config.yaml
d_model: 160
vocab_size: 8192
activation: "swiglu"
lr: 0.00225
lr_head: 0.00927
batch_tokens: 32768
MLP neurons of a small language model. Each row is named by its layer, matrix (down: output weights) and neuron, and shows model dimensions 16-143. Each number is 128 + 32 x the weight over its row's rms, rounded and kept within 0 to 255. Numbers have three digits each. A neuron's up and down rows have the sign that makes its largest values positive.
After each neuron's rows, "raises" lists the tokens whose logits its output raises most directly, leaving later layers aside.

L4.down82:099162100142126124075128210071195056149119128129095130071170149071116155135068095067134176163095130143107133146085073156088092129108133149091100115140138161077103132119195169106116148127134168155158112122119113068133115081153157182137148144134067095156101160119060108170121114090115131081127153159115133136143133130139160119132125112052140141146104081128149179047122068153062146108157
raises: "ter", "ty", "ti", "te", "ta"

L2.down103:137117156153134135099150114100150193178152151134144087117181124069095124117103119130149099155095143157071150077096147198182131152135173136113143147197150133113161108085141167124156144035161123185102093078159116125084157122118154153140172114128189160178162153177139091118164109157136129129133150121140085103125152147150092189121150114081134096115134096141131131151115105137116156146115
raises: "able", "quir", "ition", " way", "ited"

L9.down383:104125130081146066075130078112095167082072094109127150139129123092143107078128125125122102127107114095146108114151079144155149102121170171070131088072071191105118114120142096152145135115112132141142114097144110153096199137095130089099139079149184139101125048075154161086115130184079098117105134125123132161134198138137127131188165112144157096129067091102065132139163137095165086140120
raises: "av", "ab", "avi", "amic", "ami"

L7.down360:117109090145097127135086122125138131086162077105078057166170089130151130144103089187088108129115105120068141096141085140039095158123121133150152138134184070156122147146066116158115125144124165150090153128147105116177115094186119102108138094113138091126106089177173110083108176189119155142154186193130067139168107138150071065103096090057135119089141157113116115115142106161096159166116
raises: "iss", "ill", "itt", "ür", "uer"

L7.down319:144109107129067181135120145068136138052120140151152091095091157160100102116119175117140117129074125149137156125178167120087120123144133094105162104139184109086129125115121114131090133172130083112167097164109148121117069104126200111147113209083203157116140127070127173103156152164121128133146121105134126200133137117146117162094099070130157173116136135179118154136112164167149116086047
raises: "ary", "ry", "s", "lem", "va"

L7.down224:141197097178103145121107237061126152173135084073108173122174131067103087139130147153091142071127163172153096111134128102106111148120091148153165076133090094103162186145149177128148139116153170148141128166140090169202165168137110071174068163100149147092150160127078102058136173148101154137089173156160138136129131125158119137111108119132125169112071043109110169127124128099153091144127
raises: "stan", "ral", "ras", "ram", "rad"

L10.down328:110055080098145181139120146161116126183127155122150136137176104146085107102102175111147131135113133121097139139101135108086069104182123132110131099160158091109063139116109091169126142133140141135206124098102166069179151117105134073083119175137161135111150169080092138141125125120097195161170129136098107142205087167169150139106117147173107187167150125170118206125117056154127179089083
raises: "km", "ks", "k", "kh", "ć"

L10.down223:137166126099143123149108247106144127129141147141133121132101141091140206142112155092172168169125095054144149114140138203116136092127144083087147093118141124142122165138160158123151180164149092133172144136125157167091127105215153081195149163128144138174120147166190150121097109102174124178091137171103196060153127143096113184110076092146133131100103108153125163113159124127138099096125
raises: "ly", "list", "lic", "lis", "leg"